Weights of a small transformer language model.
Size: 5 heads of 32, MLP 640 quick GELU.
Architecture: RMSNorm before each block, no biases in attention or MLP.
Training: 323M tokens, 9867 steps.
MLP neurons of a small language model. Each row is named by its layer, matrix (up: input weights) and neuron, and shows model dimensions 0-95. Each number is 128 + 24 x the weight over its row's rms, rounded and kept within 0 to 255. Numbers have three digits each.
After each neuron's rows, "fires on" lists the tokens most often at its 100 highest values on Wikipedia text that the model never trained on.

L5.up4:166145095120110122087123081115168125113121106128150073159174132135133129100097111138131093105113175158136144147136148088145142120101057125118141125122117127085116152100100121110145125130096126099109091149125107130113120122142125133148163111118087113139132147113101153138122165152113098158
fires on: " ", "ation", " time", "ography", "a"

L10.up585:110136143138164089098139122086109128110143147100121110117202094146110169110141129099078129129115107149119131126127111144149093117131162133094130155068112159153180152131095165069136140117139100128114113124134169088098128130161072170117078119141163103146123128101127138160135135113171124140
fires on: "ic", " dis", "s", "ci", " d", "ical"

L10.up557:128091134150110133139111193094165143136133141119088116166145122088131116118171131157170082092137138108128186142152158100158112127163144125115118143108130103130131093106112119137101114128139113151105100117118133108139132146082154171157124119164125138138165141141104132142182174126097123114
fires on: "ar", "ri", " Ar", "n", "av"

L10.up485:168128133162105132111148117133099151084156143126142133140159121170116093101163121142099123122085137126160148156112113103143099146094138121151129124130110154110176163130070141116125139143113097113087107125129122097138102105129102131135141118120172093103149107161141157113130143113145134124
fires on: ",", "s", " is", "c", "ra", " was"

L2.up64:105085125165155184133134121158105151121137168110154136132116155101138116134099101119157084070088145105097147113158145150146128141107138102097124127111124088111129129101130154144113156081121141137172084148158135155115097120143102142125128178129077129164196131169139117138116111134125131110
fires on: "in", "an", "hi", "s", "iv", "ra"

L2.up318:099094111107139110095097119140113137138170126091088096133108104152156127087134129119132190126138146155170142121109173133121142120121151100089182123111149122141126097175114119103081139069121104145107102147099124101132108092141118121119097091076126084143120151154180146128114113128104135149
fires on: "y", " car", "s", "sh", "d", " may"

L3.up441:174129181148130151129150130133149140110129109140123067099140108115153141136171120094144129139117120124145167107118117126152134127092116095114099197140146107091146127097145130110153163136168106151146105143158158143144123127145134149083132126112111100135128129084107123129115120133094117118
fires on: "\n", "s"

L8.up3:101141139158147178105116102156154141132135126116149161096140101157147139141111132141163107148058166144144152161140077164094100098127131110142148106104132126162141121126121115161125129162113140107113138121124112128155084144151091158152143131161114106118115153115122186105142174103080115124
fires on: " also", " he", ",", "ly", "e"

L5.up594:117143187127127159110118102116134177169166097151116122109097129156170106092130150106103085115140138163149177136137099098137109090082147108128139109133143148148125125118108098133123114116141109117108122135136179150160123113103125126150131101122166112110111121128130152092144125050128094137
fires on: " Me", " Ba", " me", " District", " Lo", "s"

L5.up566:112103161175160163174129135121115157143103167131147123117165137152128134107122133112134119179084161102134116116102125152100102113123150076143162115141106130167128116109114143135132121098131059123118090108122132152117105139138128094138113103143110116118080121146118146124157122110146108164
fires on: " also", "ten", "bor", "g", "ly", " just"

L5.up339:124154146130086181111100141157077148137169113121142164113098124136156113143155146140137157076119124121121168165111130107157125122115111128160173132137146140117208114123123101099104169133161109045122123135134141095155108116168093118118115114115119139148150153117160110154136088077124101124
fires on: "at", "e", "na", "ra", "t", "s"

L3.up564:112088089135141086105101159140077128112154110113135144152104136130136120144152130133171141082131110157117175112118117117165124087116164092127135095082093090141151119103123112106111130085184100088184114157165091101138122123102152136129094103101146136143186145156097133152130100116159107115
fires on: " can", "-", "re", "ar", "or"

L5.up226:122114118110147142133134169146098142150116181126118118164143120115173143097125118114125120123104120143114141172110076152134133103129098078103163118095090139128200117095116084122113158073143114108148119129133102119171152158127124113151098148162120129129138146111090101114126161074084100096
fires on: "p", "e", "ri", "In", " In"

L10.up498:102170093143130126108143135175117135118157142110091161102147148140114163145133123112091148143143082149125094153168129106131145120143121117117156117099141113150182122108126136113150185158136097109121111100103105075153115162154148110130131098169138121163123125090142139148130105152128126140
fires on: "\n", " include", "-", "re", " co", "s"

L7.up87:100100150166082111159121173147130129145135147096098117142146154131164192138107153138159130159120157091102144106112094121150106150157116122086172133114129116098153101122127140111110135164140111113100120111136101127119114171125111139117147076159099131185105111087112152149140115099101092116
fires on: "us", "vi", "ju", "son", "ri", "'"

L3.up333:158089131174115167109149084117151130148148163141128136139125095130111102115110167171114126120117117122087152102130165159170130152131117117103110105100118090134127149117095140084135168084126116075080122125158096150092095130111141133074156119137126150142150118130125105161111106129121109118
fires on: "com", "ra", "min", "ro", "iv"

L5.up59:123109132172112190106161112120132123116126145115116119127122110142120103136106158132121071137076172116171152132106091123106063105119090122146143123112084135130136175135150067097104149100142143085109125131109123126126123125158097138099140154131091117130098164117149123090169137143102121128
fires on: " he", " He", "ff", ":", "e"

L2.up563:127149091107078152119117194128131170143127111096081114107119085116140191091137123135122153116138167187112181124151150112130137144079131112118108144112138090101159132135092152175157138133130105123134133128164125136142116121154100179157122136116140139198126137130093098099165105116092136128
fires on: "ing", "ring", "od", "ed", " Win", "at"

L7.up557:102074148124147111162113087136137120095155088153128079075126132145131101111117162140128146114069123117167114137177106173144098151107145087087155114155141140121137115100144172123159142142142140118135094083112140114143131149135133164095126129134162106166108165142108102109102132133119125093
fires on: "r", "s", "er", ".", "ic", " was"

L5.up318:155087136126127150153119121146147109122140115118109155113139107172142108091114101164108169137111153136126145108110167107128075103151150087061131089104151179122167142139140106100117102150153140121167111076113126112138147147124096131137143095177170128133141161127145103135126128109140100109
fires on: "-"

L3.up588:143114144110101136162096130125160126125178152117151110150090118134092178105156167102137129129086135154091154104101115163137090128127106135111088129115096108152128123139113115082104105145146113141149101112087122069123125147169135132072158138151136108128090119128111119148141123138114089172
fires on: "n", "d", "p", ":", "it", " re"

L5.up351:110106093153093175137119107105126122108123134132111098134144082114156120122089106127179130134078149114144142146111151130134092126130085134138135165082098100121131145115119107064168142084125123097144118117128146079123131112119145147089110128168108151118114115099111125105125120121162098120
fires on: "s", "er", "ous", "mer", "ing", "ter"

L3.up155:125091152096098164107114150100142189118159135122120134149095131105150145143148143067126124138108101138127170138114091090147140134095108141115160108113113135130124137136110115112126150120177097144145117102122159137137134150147133162093163132149154136156163094137114099094086100130130086136
fires on: "ad", "and", "port", " appear", "-", "point"

L10.up222:124079127125125115123105141114108102155120171129145137114148149118169143076195111116086109119092104120118141159155099144163086083128135128099149128148106154125135115125134133133159138142154119125127113079137145153175172138129113136140138145154138079122105191128123131087147147090100139130
fires on: "i", "ri", "b", "re", "n", "th"

L3.up574:138108117132157116145150133110170101156167108101141120078106113142130127095111142140111113123124127132137164152117120136152144139085134104084127127153151104126085110151119141093125126118139081141120139150116152155124120136154142082137079119101111041142139141151088103089131110126091113158
fires on: "s", "y", "im", "p", "b"

L7.up305:152110147087153139123101184125125128098123137138113112154097169078108155146144158151108111126133160116109103138148101141155116160139136117151134150099137176132157111119108128131151148131156110130127075138115143106138093157135160137164093088157128137139128167100142137089146154141165121122
fires on: " that", " though", " This", "if"

L2.up359:107145139127142152098112144112105130091115106113152076106121147100167187140181105121115109137111124086112108163129127182143090199114107116095115142127181105106096144105160125109155153126114138118100121121095113128140153108130122129139146112113131078170122135127135123135159149122110124105
fires on: "o", "de", "e", "jo", "lo"

L5.up283:117116125150085110122122149129128119123109136104105108188114144123112099133141145116154158085111141123102153120138124106158119166100104115151150116126126127085176151077133118086124131117142105114135078143123120087141162090127117108112128110112144146171165131130110157102156131077131152134
fires on: "or", "ge", "-", " se", "va"

L5.up57:118145085169153105157141137105099118083119158092134111136145134136120117113128149087170153081129097164153181142116122118169149144117134087087159109134104144147121095097132163105139123083135105135137087136152151126155113126092117122109131106147126131158135141143084128143161121142125097115
fires on: "-", "p", "ir", "g", "re"

L2.up443:134128118124120126137118144130126126119129080124131102164106146144115119064124141140146161139118101169145115110126132205129110156130141133082125122183108124121087085147157121091139112097100137151142085101065108129116127127110148152150165128110142100092146090117142122135152075147099113108
fires on: "ed", "d", "ish", "s"

L3.up44:125118121135170149146111124121154141115144142094153109128099149160156141118157186131155179088138122135130138154123147095191135122143178142138151175120129112126145136131099162094135148080156128102128106096133142103169135184171151134101129101125131121116176162130097127140154127116144129114
fires on: " per", "ir", " of", "s", ":"

L7.up447:130146094102110137086109162097121157141134093141123149173176114130152155096141132100083131136119128190093173105132118145133132168108130162149115129093099067116105125125131132098135183153109113117134111117125103063143086126165123146133141132159130107160141141109142105146133131122128098113
fires on: " In", "ing", " co", " to", "ring", " I"

L10.up75:130111102138127120143146168118157134100153160107146118132099147104157159154116165104106100145122167115143156095181170095123098119115122141134129121153127130156118132135136096125143123141095149157122104136139155102128091106091139130126126109143097125119156153147151119117142119152149130132
fires on: " 19", " 18", "ch", " March", "°"

L7.up350:161136159147126165138113083117125120084128079094140138125132078142144108083107162104174126137096122156178139129122116121133103129133069142144157102139117146076124134146101076091129122087159104164152113102136151100118147106146099162133151134110137117113150105122111118117113130095128087129
fires on: "port", "ner", "ver", " season", "l", "ad"

L3.up492:145098143171121159137111159092164159138168146096131160143117158079159153160138110138163181135135121102122178132149126108154140123143120111147149132123094140104138102158112114125092166124155098108150095118140092152124122143131084113187154130151133158144167171114082093148106124072092109110
fires on: "ri", "un", "ut"

L8.up439:173147109113133132131117098125083100101150172099126084122154100168140114119142149146112120126114159114148152113114130145137082097102132136102160104174152143157123137163064167062116120103151114157133136115143118056135119113115137135115124106149150086141098108110127138152132087124136094116
fires on: "s", "es"

L8.up380:174107117112099162098140118139163108145129121100129086110104119103153136123151179138148160115102121177140139116131123106169138099163147109109160132128138127057128130114088153143151160119161095131144139132117147134172082122128122121136114131126132122148144137061098106107126133124107138155
fires on: ",", "st", "app", "ad", "ch", "ur"

L7.up290:171112160086104137122128124087128153143164153108107109157155141136159140119097163128138147136123133127116171155133078155168090140097144130083137115122105098127139139150144139136177120166154098171121103081127125132152145154099106156128155114147143131149117101093128124122114167135141116117
fires on: "s", "al", "p", " |", "n"

L3.up453:170143130120135139122128100077124078110114108156146147128106088159116130142117149123161095110124118124150148161133128108126111089109141111138179109171112156118136111090167110145138134103164148104121092133146137142165133125164073141090124145122128121115107162120121144115161120129183129081
fires on: ",", "bert", "ral", "ce", "r", "05"

L10.up399:130088129077106099122134111134168107141163125121169122126100088108120149100143144108160131123082117164161132163149140157175088076118150147169161158110088158142122128145100110101115141135127149111142105082153147160101093170149116122113124159110114100154124098152163124149106134127115117125
fires on: " can", "ic", "s", "ga", " to", "z"

L2.up255:135108135103104167138132171121107068133140081150095113167129131130149171133140132076145119096119166094139116124127178123137128129137134115126129179145110142118128125082126124152099118126152093062086091136109115151144079163099132130112143142146095091115145159105130132101146129105123127114
fires on: " American", "us", " Pri", " student"

L3.up30:160139103091149138141150181108138167184125138125120107125106076072132159114136130160146128156115122108128145127131114150129121130100118108146118126128144126141143064122157139102152138162163132074171116143152151143135115148132139167096134145142158117180148100082122154172101120139111110128
fires on: "y", "d", "With"

L10.up230:119126109175118165161134129093103116127133126137116088123125085099168152107122132175158105128059126122121121126113115151125068130117120132128112111074074143157139129156154143130134132096146125104158120122157129082185114149131106105133154123189134090143101149107125138093169129108141112158
fires on: " ", " re", " di", " fa", "tra"

L2.up612:144121175123166096136137093137127111123142140153169099137139102138117124125122151152145148137131148173108173146141137186171110126106114135138148190105099104153139140130132156073136148163158114140126111130136150097103141080119142155091163142137169108126173095097170108152134148151097115167
fires on: "f", "ut", "t", "p", "s", "ot"

L8.up401:152090167138144119111136157147126145100113157137144151091151126128110126167138170078141068133139116156130106146114140101103104098126140156112131149142093127120136148116137083132141137121130072111136089119167149097136104151101149109140105083141143091138136131159140138076136132080168109141
fires on: "c", " found", "il", "g", "er", "ue"

L5.up567:104149142104139145130134118162105130094124119129114064097112139084161091102136112118155115102116120102164137120156103168131125151090107118097145118129123137110162141114132135150153142071123120118137114148134142087193121117185072116115156145131114073137155096099154104103112087129109156098
fires on: "S", " As", "es", "ex", "s"

L5.up317:114109123154108139116128167094145141122126094145115109091146097114146138116153167119164113148132127118112127149191137157136104158139119128120078126105120141101148104133102123104136136089088126081095080123109146141117137163158091102120163099155119127133162117090160116158176169116089075127
fires on: "ing", "ed", "t", "king", "ring", "te"

L7.up620:115127110143172104112179123096091151140099123135132096143139119140170165125115140109157096112126095109137130172132137136124098143099121116061163157137118094112150087145125153113147129102130062095160137114123168103124096143138116113123124104155104113149126130088150140139127111115099090121
fires on: "s", "l", "us", "il", "al"

L8.up369:143130119128139140128116125142158152130156141137099133082138119089098118090121137135147127110069163160142163105125162137151114130131120114086093175118124127099107159139145171117111093105148112133102099101143099089135123118125154173124127137156100127155093112104103139123130143120078080159
fires on: " ", "d", "n", "s", "age", "t"

L7.up0:134110136110131135104138169111138150123118118117139095109155148130167117146136143129167121094101125128136106102175096139119105133123093113116132107108133129105151078114125159091126191079134123097126120106114137111142117178110120162103128089105137164145146135107153112106118123082112121109
fires on: " of", "ing", "ate", " that", " I", "if"

L5.up456:149148093153146120074132107104146104098117127140112112156111135120132173140128124125146145137081120117105152152157108127112116106143140129132160160124105096150157140147122156120113153155123081121147148139146162135138141139107128155158095135138175108128126179177138119099153109121146120101
fires on: "x", "er", "-", "ra"

L3.up160:145101160112116157123126157075147138129121113123165100154142097146114135104150170127115135126167102128112122115117103110157123128110132142064160122122119114098117131121131138106099122119154088152081106133134113149141108091142166176129178102089146099159126083140182115134088156127137087134
fires on: "\n", "n", "d", "g"

L2.up132:117130146126133158124153095087146096125133087121151109136082119109133107088165087106109138158114106110112116104142147134112105146094149122143125076150090116131132136113178080084155178163150097117082138127082110156161082148175141080126168127116097103133099139115134141137127100131143100137
fires on: "ver", "s", "t", "est", "op", " /"

L7.up271:136163127137073159094077130137107136114163139118173137097146112098167152135102119090160154122134154177091167119130145169134107114116163118139156127146111143111143155106093092139128141145145118120104108127083122099150160110143121150128097137112154096146127143141192101115131142149113109143
fires on: " At", "ct", "t", "at", " can", "es"

L5.up229:134114129173110147145098112105086153124126104117141123169146145106083163109137112105144138146090109166140154097137121131124116129117136085107133138082139089149141163128130111127155151174141090092141128087128159110161140129091102129128159121145160122140108140142093139113149127141082113112
fires on: " ", "er", " f", "s", "-", "gra"

L8.up308:146149110153132158156146119113113158086127107111082134137166139132111082120131131117183126150131157099117164188137155150140140143100130123138157160115100118135159086094161138118132130136143094104147112129106141148152125092098096151129147109127108126127141094141132122092133114113118112131
fires on: "s", "ed", "tor", "us", "as"

L7.up62:162160120137094112120162056090162154137141138110131137151154154091139118139115081104143151121099137113157156150166162151136118109124137141138160131138111144137164095128139117101148138078116107181146107120116170078091083108160100178142110125149103129150129114134123099114113103151165125150
fires on: "ment", "ers", "ress", "s", " Music", "tin"

L8.up573:126135132131117158134117069152105109086136120104131120127163128156162137102122099134117172105111089118149166139178129136160100134132142127111168132124089124077175153118146135095128165147115064154129114136101157086135136123124165144118169133089153136139125099174146136114148149076196114122
fires on: "s"

L3.up606:115114127111149147107083151129067125132134140120121116136131101123158151132131136096172112120117157153161119128105130128128137138109088096135120130106113105115140122107139144176144145154145117124186105136128150081130108111145073129137132109093144134175121145104102100142119090129138141085
fires on: "il", " In", "-", "ring", "od", " On"

L7.up73:132133122114157103132101160136109094141121089124086135139118123124140123113164135143110124152101147125132146159108139125133088088116137108101162170128098129123155120135123132077152116135131067140144093122158079064150106093146142153133111136151132131141145160134078129152146103067117078126
fires on: "il", " ", "f", "for", "ar", "q"

L3.up623:136143140087123168138182090122106107156114109129124109109089096149158107118168137102146094107155112124157157126124086100134141152112109137138145137175109128089126131115151116097184163094110109121104133156164191159178101134178123129116182125097136113139100136130115104100126140102107100184
fires on: "s", "z", "e"

L3.up19:161144130112068146138133137083160154123124103128104126102078106150127139130142148144103120105095150162111137105128079108139119125119131109162106149136142072140114091096168121097178168142130146100117138120145146153138101162169161150100106093126126101141134097148092101136151115145161116147
fires on: "th", "s", "is", "90", "49", "ed"

L2.up36:145123103140132124089165107120155123080163154132143100104140105163146105106147145137140141080116125166136107170145156131143140154087159133101149168085117137144136133149088115111096095117139109160146113110120142107124118114105137120088171115115088129145150142140133117095141093124085117145
fires on: "s", "d", "n"

L8.up89:148079123104124124121131105145122143159186128134115151142129123117156098130116119108114144151145161152140150091122151109156104113139100074118099162084065117114132123143137132128089101150171120126133152060128095107154128146120134134131157139163149145163134131139124129112146148090113072123
fires on: "-", " ", "st", "le", "ro", "ot"

L7.up176:139127109115141117164110153149134161116147123136088126141148095081150156140135126134096142139091123146113163140142141153146129140181138134124115129092141164084165104088140152099112161114120148101123114070133152104118083156107131155106159084144108143146183146099117154131174105114123086161
fires on: "ed", "ing", "d", "t"

L3.up285:149111129118136203147107134068127135098149123117147108138116128149120117097129120122130126125109199124163126137138139115117086145127109121127121104134158107099102089124127152107122131083128104165088105157105162131141146154147141136121164105138128088165086129138124109146195130126131124152
fires on: " a", " first", "n", " ", ":", "s"

L3.up58:143096135116099102158117119082158141129171111125141137087156117111133147086101133135119163143138146135052126128111127164167103163137142113133093133118124145100122153147121103134151137156143092112129110094102110150162147151117115149158130152156175143120102147123151123106100165124118096108
fires on: "s", "in", "t", "n", "ct"

L7.up64:134100137110107128109117126119147108126140201107075156140117148103143129123134151115120139138126168111105150163094158173169095101101134122135114142110148134120140123125138111154114142155144093102117141138095128110121130158110150141122176122180134115164100160152084114051114152130161140110
fires on: "s", " |", "z", ";", "y"

L2.up245:124092106148124112095169112078172122105144091138142084102110142171109100086108140143139126093092155142149113060135122155132100125113084122125090133113133120122158136131157118131107116085141131137113114142130134147163135135144149142112170141133105116143079112148140121161096136158135118118
fires on: "\n", "s", "d", " by", ":", " also"

L7.up566:112135122104129114131096091119121155110178129140152135127146105099111124101086117155165135108073148112142149167161162124165104154112141108137176131162112127115160116170133127151107136130158112139126095126112160103124115146151129124104124141150155122186118058145154114106110156111153115091
fires on: "s", " France", "R"

L5.up210:144115136128087110115136154122152155112140143109134126142111148114178165138129181104139149086109146167161111124126097101140120112093115145131100120113135144052109112151118161109094183103173121138124110139132117120164125096118146151135123080123110103161143170129141113085140143101162118122
fires on: ".", ",", " of"

L7.up612:148081134136141176167098115134116182124175117127106110149131118152106163115153118104135117132124113131131151141102154144148129134091075108114150161133063152120117131118100155118167133111115115095165121127138126060149150111159110166118122137124114145155102129079120139147136127114125093155
fires on: " of", "ing", "er", " ", " the"

L3.up104:105114114166155113139146081121104118147127128107130081137142151125149130146135124111124121121166122119106186190157121141120129132094150093136186182103098140138123069124137130158115148113166124101145109130120151102181107117140094181135126139147097141170133120159108101151095110141079133124
fires on: "o", "s", "ex", "us", "m", "x"

L8.up562:146136146107074132100131112161173158122118156121120121133130148150163127123124138127182140097157138182141147081130117147138118140102089087108120173119100097135153130109133188106160158157128114111150125148144135087115098147155116166085144142078123147127179092123158119092152141138151117142
fires on: "s", "ut", " is", "ations"

L7.up629:154153149092143137135140161130125132120147125125151084136148085117090098132151149115089095139083148106116161174086121136125125168093131129121165087148139151172108084133107130078148118091190075149078116100116138115158114151106120121145142113126133102116097129151091152129126178117138078113
fires on: "s", "th", " |", "iv", "vi", "ball"

L7.up349:138123140112123104089143104119128138122158116124168133139138100153126127126181106081119104137141158163141152170120090099157115108123108089080145153120124127101124075162108122139137128145142112139077084106142102090130141074122126138101143151139121136168134114146152158119104180133123101152
fires on: "cu", "as", "s", "min", "c", "f"

L8.up71:148090125094132161132156117138139168132131146153165131125117082179121110128125125120148121104111147128184102140152082130125118073108112120116158110122104138131150072089115133131080143137127112131141132141155129136176116148134090160117126147175136116124159121079147148123118142113132132106
fires on: " Re", " re", ",", "r", "e", " and"

L5.up50:079136094133135147109118174093110150120116132120125147115175148113112157133159129095169170112102114118096137138159106145151105153133141106129135178121126141139165104154113104128151121095143144128107095185085146070124129094133066124121130116153072137146117096110123124156149134103149098066
fires on: "ing", "ed", "min", " creat", "le"

L3.up570:105152134124140170117197074162130152102110118147114129119137165156116155119134165125095136086149122143134137117113143112150117127129125116079094113146109139138123134126120141111136167160143132133161127107148101095124094165190135100133141146153127123164110128155146158154131105087177137144
fires on: "\n", "d", " life", "s", " so"

L2.up347:142103108101168116113140079129083112113152136118149113119126086143104148166140160134128132066120111109118165109111135120156143143092150131124143153092115116102161156132137158079090125094163142080120137136126129111129116165096098117135089116140133132168151151107102131170107073103129111100
fires on: " of", "ric", "ical", "low", "s"

L5.up602:123150166098087117138116099118087166113176105119136071124107145144111122138147148108167130113125102144139125178130117088164140089083100142156117137095085114143146150143129109099110139096142117122169134100143089141096138134163090174117159164146153120107101140112130103142160113102092114110
fires on: " over", "t", " in", "re", "p", " ("

L8.up327:127129079133110116135124138103088126140128115109106117129157134117197106136133108119146127068134102160123149148094132134127096118125129103150164164130149117162166126073129123137078123107127101131137126160147102128147171129118165132114167083117126105145193162125120121087136077086056104086
fires on: "ce", "um", "or", "al", "re"

L3.up351:158122167130111154123128117093126135099178114123078120096121090158107136122154165128101142127124121145163135117134129128162114150108156098143143148137146163135096124091154113109180122131141095117143079145126115112165100171146126124094073081093109131135070125150139091123127095128139093116
fires on: "el", "s", "is", "ir", "port", "act"

L10.up149:121098131122131105158149141112137134196173150160101092114162114166154139101119123147146173152125119118132135166155127100169143127103165159118150109109120102095147077127097157099130113133148128119120116095118162167178101148090111119107148122145142081134131156101128134074152112093091100109
fires on: "n", "ol", "ing", "b", "p", "la"

L2.up326:126088140168115118154157146093153151107124144100158152129119131132151114144150129166109109097134163119124102074091140073145109114143141100100170103135159101115129112120165118135093171129150093115132101117152144162140125148108154140122141094096161136145081125180137115111083140137111117131
fires on: "g", "ate", "write", "\n", "vi", "en"

L3.up249:151097159103114127120129094140125119139159089147168109102134124142149116107150106135160151080140112151104100120163121123163140143115153128132137114115134116111111099101092154109148137093180085096140144136158160153149090167205107091111144149110176112114115127079135132126151113139116096135
fires on: "at", " system", " one", "s", " attack", " some"

L3.up367:111115146137155118149174179104160160118116158141133101121082123159151169067112151140170115099123159152133129128094119102169106116093132138119166093146129087160122121090142122090116178155152106104149108093114153135120173149120119153128138154109121083183161126066134148137139135142092133144
fires on: "d", "g", "b", "k"

L2.up134:139120120125144140094133105153133106134140115080158080133140107141080129067167156115129101089100137121137130129134110153151090153144157102166148109129147087112131148153106115116127149064101117134132098116135183103129112135125130147140160157148109126123094069120165122160133107131151120127
fires on: " is", "\n", " also", "now"

L10.up300:122097150102084121116142089142116126115129140104146116112131117141119133021164140143148098095129094145169090130121164116140118164124103143115133133166082113110108119177126159106149101140102151116152093106090166166154124141140140111119117135100114161158104117102145148129139079078093112153
fires on: "d", ".", " D", "s", "ight", "ot"

L2.up249:130125122096122097123120134118128119130129137098106091134136116164102107087155121150114099090108118147158163149142152089120115130107120121108140146128131122127140160151119093069091162075130131128133136128106096107127145118094111104129110138090137088155122116123140111103136140092094069113
fires on: "la", "re", "ide", "le", "s", "ub"

L8.up121:122130167128144146159163117142124178161159104131133067123125155120128149104114134120159118133108121112140179129142146140131053158096108150100138157123111106130129104149152135119126110139124143137102121165108133109124089161156137095124140070170128143158112107113139140122120170141163114083
fires on: "s", ":", ";"

L2.up399:110154111118114161108137117103166113095169124095135150136166106165098107096114113146081093116119179186155155106136157143113091160131082128142140121100112080130135128146166119159144136140162101128096122137146152110144132128157142119121138139141121067099111080138149135152189117161115116111
fires on: ":", ")", "-", "s", " is", " ="

L5.up542:124117125127105120119096111138142152121156094149134089120147138152114126126124162132136099071118132158139115123139081111126132098087097126116142171129111155069160150156076115120118145094121097097106064096135079100146160114142135122121130145119149103138115135117095132100124113116149093146
fires on: "s", "as", " of", "ing", "a"

L2.up241:141093138117123113173126109105108102142124138098151107105139120117108168095163122143121143153149148108168132122096151142146125145101168119082167123130135153106118145129129134085088146091124104127082091105110140138101110128150097086084143136108130130133163102134144103092105108143097145115
fires on: "d", "ch", "son", "ster", "s"

L5.up497:124171118136128105097168164123090153160117129148149104100159121118158124134171115096097148163137119125119146178091096168131110126156150146109140124117162154119172098150098110129128151110116133124116080129119128120140064137155054133093170105145102104156124115099136113107154136108107136148
fires on: "ed", "d", "s", "ated", "ted"

L5.up179:175142107159130182099102150183138148116107130117126104158150101117096146107106121145176142139107147136107145146124109119153071105152159155131157124144107097148127134142158096128132158150106118130160137111120144099117101146134118132149100149182143105153134129112131169079142105149138133132
fires on: "-", "x", "av", " |", "er"

L5.up597:126125114160154126137083133101109104102125102130124103081170117127103135109138167131136133132103140170086148141103081136122091081111104085096151128084115133124159145134151144097132104133161100105113116119143146086158141129180099147111121140147142099131156132061122120143135149107123107160
fires on: " ", ".", "\n"